Part of a small language model's weights.
Size: 3 heads of 64 (1 for keys and values), vocabulary 1517.
Architecture: rotary positions, no biases in attention or MLP, tied embeddings, normalized queries and keys.
Training: a variant of Adam for these matrices, 158M tokens, 9638 steps.
MLP neurons of a small language model. Each row is named by its layer, matrix (gate and up: input weights) and neuron, and shows model dimensions 0-191. Each number is 500 + 25 x the weight over its row's rms, rounded and kept within 0 to 999. Numbers have three digits each. A neuron's up and down rows have the sign that makes its largest values positive.
After each neuron's rows, "fires on" lists the tokens most often at its 100 highest values on Wikipedia text that the model never trained on; "fires after" lists the tokens most often just before its 100 highest values on Wikipedia text that the model never trained on. A number after a token or word is its count.

L3.gate175:482520463537504521484479500465467527508517513472517480493505463495467535477515493508486502472518477541505529513505516534505517479538503485508521557514472510478539457473517495532516497522505522478514526504499490513490509464502509533474503485516485544566527526517515467486529506446534487493504506489492519464516504511525519474550491474527469483486477512494475583458482489549511518504509510497499470511528478484501525539522490505520530532479521534520483533488543504503501495506431519542504494459469502490513536466529545469517462502541510470486479492514469490545524488506451469500
L3.up175:528517494487515508505465504509537523501483512498507476482530552500522429482455502502498523500517484469508523460493474493545506473508506508504486543483464531447508490440481467485512507508490502461501460538504515544530479507524479536532513524504474540544498544490532463502515483524497493504519506480467502512506490476475475510564538495519520492450540497490467500498466495460482524505489511535501549509527536529481485481505484478488579469489527474496510475515515508468545519502468474497502498518489450481460480498524471541546510506491512466513507516513497520521509506504464476483
fires on: "and" 41, "m" 11, "–" 11, " of" 8, "6" 6, "\"" 5
fires after: " comm" 13, "om" 12, "b" 9, " part" 8, "7" 7, " gr" 7

L3.gate563:467514521475526493449528475528495521464512500495485471516515514485487490485458466520519508491515502498532506497461495473477497474434517522488543540468493505529529520475535500563500485558490555472499482523501488528484496502491487529500475531486499541550471518518542489483494511512520503462521461467507502546467504530511543517512518512490539482514531484528538514500499502514519512502536539477491514504509491485509478449506513540472495530494481534502525521499491525533488462477524487493499462513455462468536517522530456489509485525485517518500555503536442491540493488531516503472
L3.up563:517485506526532496450527492510552512455513463499508494509491527502451503502484532539529501488511518509487507485452498533470482550508536511510499524496509523490489476535493461494519506474540472463453487473514480539505499467469537486484483516523503527465531446475530486481514487493500483511491509511503442503463483507501507530485432526481447528508501564445541484546487540449517503515507474503489535502479479524492490502503534494493540517572505541523513508510517515512497527520549508485517509491484489494516518489516502503511489504480538507482538564501514520496487505520490516500
fires on: "\n\n" 51, "\"" 37, "y" 7
fires after: " |" 43, " (" 10, "ut" 9, "ure" 6

L3.gate319:499507478514440513511443522463493492495490512497497462533511461496502492468493514471463474502492522518510498455526534522527528498513521568477471479525525487489480480502530501508526483525489534538471498487501455568526489540497462511504514500496513507506498510485476452518494480482518524504510500514530492473465510524481487463429482493544480480534470517523494487523478479506471490474485513516470481501515521507489553514499482460489487467473472504494467444460529475528474507525522497458455479530489482544491517539475475487540488501535457497511476447482466492505504520502474495493
L3.up319:498461531479478517518490513486485544486491516504534533492517470526510519513522454488497470482478540504503506462516488526538537481484484501504506515522457530482531507514520550496517506491500546478515486501491504512470495509478483506474510464499527546531468517507491503497498472490516554502521484480541506435545477482466507476473522540481471554489503531503511514493526496473491453469538525497491481517542493499497467481490453460510457513556513485507474503473490498496466455518547509481539491522498516486543520529453520500540474468518470527495527525473489470553551497511487492477
fires on: "ing" 19, "ious" 16, "p" 12, "h" 10, "iver" 9
fires after: "v" 23, "um" 14, " R" 9, "res" 6

L3.gate417:524513481503492486483499502507488506525475461463534491502511532481472501531514482535500499513488516503471474532487489502451489502475507475515468477490494541528507511522572494509503504553488462474502470496459528510510486504465468466488493527463511493470533493505509517469471487521490506505532497493492451529522472452525479476515522504450515470535482522487511496526483505513471476534532491486489544519544469553512471508449516534503504479526443493519471539516476510478534477488531451470496509490496563502511535496524476548518504500509437539539508499499548485529512490481479522487
L3.up417:477521533492502510473480487496496525509515509480494518506479553510501530524496455525502550496462521477515513478520500502479509475547487489523481515469491515481494541528462529487529492556478542490515454463499475488478493534435494502476511529532501518509485512501504547508476492525501480466480478517474528514535493511497508506483505497505489478524493547469470526481500515520505465483530467498521524508563490519531487519515482474474554527531537534529500488494513496460533511522540519500496525511476485472522523537441537538508465512499531516525530494535561500466507521540453466494
fires on: "\n\n" 96
fires after: " |" 40, ")" 12, "s" 4

L3.gate386:469446486493546501467508519494496465514519489459512501491507507496514456481516446507520521471508512503516569521522486485502504508504546486503504495488532483547547497517509492481470502507496523510467468485503531490510549495527557495515507488542506544498531512537491564491489497531478497444487502502509490498500515510503527479525476479512498507520521500451464520516515517521489504523501509521434486482462514499482523539533478488541460501533535487498541523470490479520522445487495523523524491505521509550480553515566495509476542518490503504504524444524497491489502481510501452481
L3.up386:495480488486481494509517508475511462514508462494531485502482509503539514488499482492505520501529537488501511505479492491478502528469514455515516516469482522525498514514493501505447503454529477484493484447493493478466519504498587493540540490479479490520519495509515536496501483485517520464496508527485448483517510503486514484515459521501484510488520489481446492478486503560504485521531517471528463490514506499485429474526462551517486500518541524478591487482517492511530481479461518502527499550494462536459498490475524518517520524516535489494460495489514469494482461504528436502
fires on: "A" 48, "ent" 16, "ents" 7, "a" 6, "ior" 5, "ial" 5
fires after: "\n\n" 32, " stud" 11, "==" 8, "id" 7, "ud" 6

L5.gate55:453504467530546550483512475509524516527512524509457494485517511474547492512474511546525469523532499554497532498481480512537478487529486483513520446529546510491501490503516506468461504523515536505526469531513503516527472502533513540436465526475506476517479503485519509479523481500506527516499479517484482495528475492503511487564524528478534466506450528513513508500464507493550516513491481499487511533546528486506491500497492523523510472500516492473475436517485481513495532478473505510528488514517554521531498536476519520489526509490461490523536463559553493501468514492518489494
L5.up55:498549496491550526498514517471512533513511476522496451501527492495487485470502510494516493500513512523483465474461489529479459502515464457509520533497480520528544459505523537502492529491481507459525493475532531499477492508538462471481522520490464489531513496488522448499465481494512481448520489488491497471467508515506518490476503501511527554445468554527467489491525495481537500483487484523524490525483490493509415443497547522515475519494523516520529519480518524472482497465484510471453510513522488507523527525517536492483490518532457455502451525515525497458515487504503523522
fires on: "et" 27, "g" 21, "ar" 12, "ad" 6
fires after: " comp" 40, " Le" 19, " le" 8, " Mon" 5, " Comp" 4

L5.gate247:516485566519526522471522509472476484545515516515493458508544502470516485489496537521510521496509482546480484495490494539468500513562534471531513513534558515503519464512469480499516483450491506508520530441469514539493522481533514517496475514513495520496454527477496490520512528496509504494481488496475486522521452506526467512470517494515492468473471527491489436477485549465465499491485500542470540496504520508480486542483524527516495484576526491493470491455519498475504508469463497468495485497460485513507538517507503477511510482519499480488530478473490549503540515465475498494
L5.up247:486488503505507502496512486541523482523494523521519474502467515448474501474528492506516491526487471515465496482482498529515535503481488475519523461490501505509486510496488482493526526484521489506547519486491551490520576490497525499474528466526461503543496497460482496517497494493484522505516520545477470484546475474511446488574432500498487519536531499524489518509497498487522485525514497493459511519514549499504484485474460549534471519467483524468558513563469488511511492501527472524543481478518478512537503487499509456474526535497508515436484486497515511507490502491555496469
fires on: "aw" 27, "un" 25, "duc" 9, "ives" 6, " family" 5, "ove" 4
fires after: " l" 26, " L" 14, " E" 8, " Comm" 7, " med" 6, "ort" 6

L3.gate185:454451499470497547548480483469493500487503502523471459497496500488492496532527502499500495498500483543480463530468533523502486576477497487490531505509531462534478522522520517507493482517471491467456475495497483482512477511513533491493517505479508523478503482529560512514502541483542479486510514500504496508466494510517498446529467516527495467514521535558440459522477514522478474503473472543502521516486489467497465502504485515528485498430481515505473510508535506466510516480450472526506526487476480473522545501488542522490508479478499499479465548478503484556466491521509488485
L3.up185:477540520525485475509538475524496505493503508511468516525448455514490566522486536486504482512546499519503463525477514482493482528499487466525480510537491508519482498500511458466482487503526530512520480476514496508499515533534516442458546473529502537453501497465501494525487529494502502482543503484492479505500478512500534473573489490514504522489515506506509476505497537498527500490474479543532500555445516493440507497476514532520555525516525505520503489495508501490469499472543525482475495498466519434534546474510499486488455519497533532524509521508531519516480513487462479528
fires on: "al" 24, "th" 21, "ro" 15, "lish" 15, "pl" 7
fires after: " Eng" 15, " he" 10, " A" 8, " re" 8, "e" 7, " int" 7

L3.gate380:477500518517493484517485490523502532517531513512523471543531500532487522498474465524527524478496533506465532477541520465517522491486491486523494543492539514507531477522474525491503472489490470522513510500516500526538544498514479519460514488488454460520519517464532504481472507498546498526483447483524540499516518496510520488518525532546528471471486538543492489486500484546489528472468460482507494520574455480522517508489493524512504505465523470519483524460471502509495496484503504510498526496534531448489513480475474480513477459453520516487478527502465559525454465463497471523
L3.up380:527496479501513477512492535484511477486560488500495491486501509489504579510498491473515531502464486491488533481542474448506501515487526493480500518462523472495538484483555495520484485509525470506513514488502470531484536494482469495515494511481511455491479468522492534512479495527467552502458501509482498520487509540498525492498485524524528517504529501508542539475519467548483498533468537473456489485516468527458482471547523475461481493540482505431499487538505508495496475471507486514478457501506515504483476503501491499539474519455486561470468479469468509470523508468497558512
fires on: "ate" 14, "nd" 14, "ber" 11, "mer" 11, "g" 10, "se" 10
fires after: "um" 20, "im" 19, " U" 11, "on" 6

L5.gate376:500520506494529476527505510515485508526514508509513480495553531495487442496515483497502500519498491525498557515485491485503503496503531500505538494553559495524488550485490512531506497518537483515503471518501460519513492507491503478460463510472516531525516511477535487473483518469495513519490477513490542469478529493540487453507522499485471486462514534505494485495489514506478484485512554525485560457456524448477528516470487485429505481503494481502505498547527502527505517469487500462458503508523544463494500509482505517509552520514513474516472514568448562461517500510465493486
L5.up376:538496466482511511466494511452526505515460490466511487483504488434486469479481485482502504519517514531463514501495498497526525490503518520500471490485498535502512480502451499473516568540492475507499456525525480483541517526502547485497492448506522497452509518511506513491520502534483466523523492486485471494500490511507545486540485495491460500516506537504533513526507539547502483514522511547481463513519513510490548520515519519530483444511545490469451520501513514518518531521497502540479487458515523542524501533567521540529535469497510500539508492515541476537495533493529529519
fires on: "at" 43, "ed" 12, "duc" 6, "rat" 4
fires after: " st" 17, "or" 10, "i" 9, "er" 8, " appear" 6

L7.gate192:480528449488514491478514543544498513490536457517519454472456486517489487450476525533513517509527480453495487462517521514483483534510518506464515488508535485473543465539522506503492475529515485501505506494488498463511496490521519501540494526503472500502497476461534491515519500521497472467496494490516489518487495495529494500488559484540510495541494527506471474538489533515449446503512498530502462491517469527545501516449498526455433481555507512452503490459502494488493515479525504512515455499522509513522499512478524530511509514500501520487555538501479502471515493474566465524
L7.up192:502495520436513481483459484533493548512521484456517488507516484474509484516454519506499477484543489485477543473510502480518503505515543506474506499509567452528518476523510496529506566449492528532536477477512501490439490522530480507473473526529547474524564498469503516510469525480468517490486492470523487481505500503487505500526493531494514487516478456545533503516499448460499487498521469497523452512530484504541508531486489524498505457457535503510476451479479525499526459519489497546491517516478504482491516531497521524511504525495490500508550494485496538472496490505527481493
fires on: " an" 30, " the" 19, " four" 12, " a" 9, " le" 6, " his" 6
fires after: " of" 17, " won" 14, " for" 9, " from" 7, " in" 5, " at" 5

L3.gate27:500503487512511491504486528477493513479514477449534494546492466511512493478514489482506493522507522509522491521518498472517536505476492580520502463533543467471528530547493483505503522517437527489484497474472467485490495495531478489464444523471498507510511507585545498490551512481492494510481476527488503493490524515529489512525502496501481438492491495493520520507511452512508498474480530496505521484495463474486548496491474502515525511511520427468443491463477488485481480494466543499509487498483504476467474541513486478503486551470491521486464487525445494542489499487497496467
L3.up27:522477483521523494503493485439440468485496479495526521498501519496492495513513558517484525556516520557537500552486514461510507493469518479487516452541503514560500512521481489492507518495471508500531507489485494489492481485481538473493523500492495503504458483502518529471500478469458488468486500461499507503521460496515494513552510506479521507501508517492482520539513498495507470505456485491478536517485444507503458575439468529501554519503500504498514554511489499500494477514465477495549522528493492521493537512551491535501505471486464514468472501497456502499502468519472505451
fires on: "8" 46, "|---|---" 21, "f" 13, "ive" 6, "ific" 6
fires after: "1" 44, "|---|---|---|---" 11, "\n" 10, "ens" 5, " sign" 5

L3.gate445:522511492482472509503514546515479525526513480481501472503497480546463491483524516510503492495504540531507486552500533492524491530472509514495516536506497509492511545483562468457529514506521490454490519519481512509473501530521531450455478502526518524498466491501467488507506500453475488511478495491498522516516487434512478467487548516501487495527441494504510487504502554504522545506509522499481464439494446548462504497468502486530448450465494490543499506506490494479489498519484478472477459459491498499483503483529501481539459495480436471522488523492524450514496497493515527495
L3.up445:502498487498508498509528525506494497540495495471512491484525530530499442540483481537499531480508494475471506485491522513470497522518491551513484508489498481520475564496532451493504505505499532497520509498476542490500476464471473491453507475519520548534495484515526463532508504508550512519551493498493517477501490434511533521530549459501499490503491489487507533482494520481501510495531540527497497495486517471503514538510536453490501564490520501509508504506481484487523492451489480471514431514500547422533496497538472484459516483544471493535514460483497470501488461525497493517
fires on: "art" 34, "ot" 29, "ic" 13, "op" 7, "um" 7, "her" 5
fires after: " part" 15, "ep" 10, " Sh" 9, " ch" 9, " sh" 8, " Ch" 8

L5.gate311:462472501494495533524502536495474527542556536503498484517526482493495504463511443510483526546474499477471517503529497511489513497489514526462503516471516459499480520496497567518498462493491522486524499497504503518537505473496498518506512537502489514430518497546508488469480491476438541484506473521512498468497479493499526473512457511502503495494439532459517529528489549501510502519510516531505524471549477463491511505516543500553500516488573498493500498485496501476503488512502503488466498488514529512469493523489525502529457512457499470482446459517485466533545494451491476519
L5.up311:496463504515483531508516491464511510519525542500480503508512470526466488523497502479471556495445514485538511514517514537519522539502519493512518530480498457485483545517495487504484491453534488525498493477478504465488505515483554543535524529484518535469476483508540500462514486525478510529482519516523487495483515448517483465560464471507540493518502491475502525487479511515511503513510517498470456463542549449546490494558464488464479537510472481496473516504474502459491506541518515493534477473496525469436512522521483542513534479523519521504485483488480463514497490473497517495
fires on: "it" 19, "its" 11, " as" 8, "le" 7, "let" 7
fires after: "os" 12, " un" 10, "oc" 8, "er" 8, " well" 8, "r" 6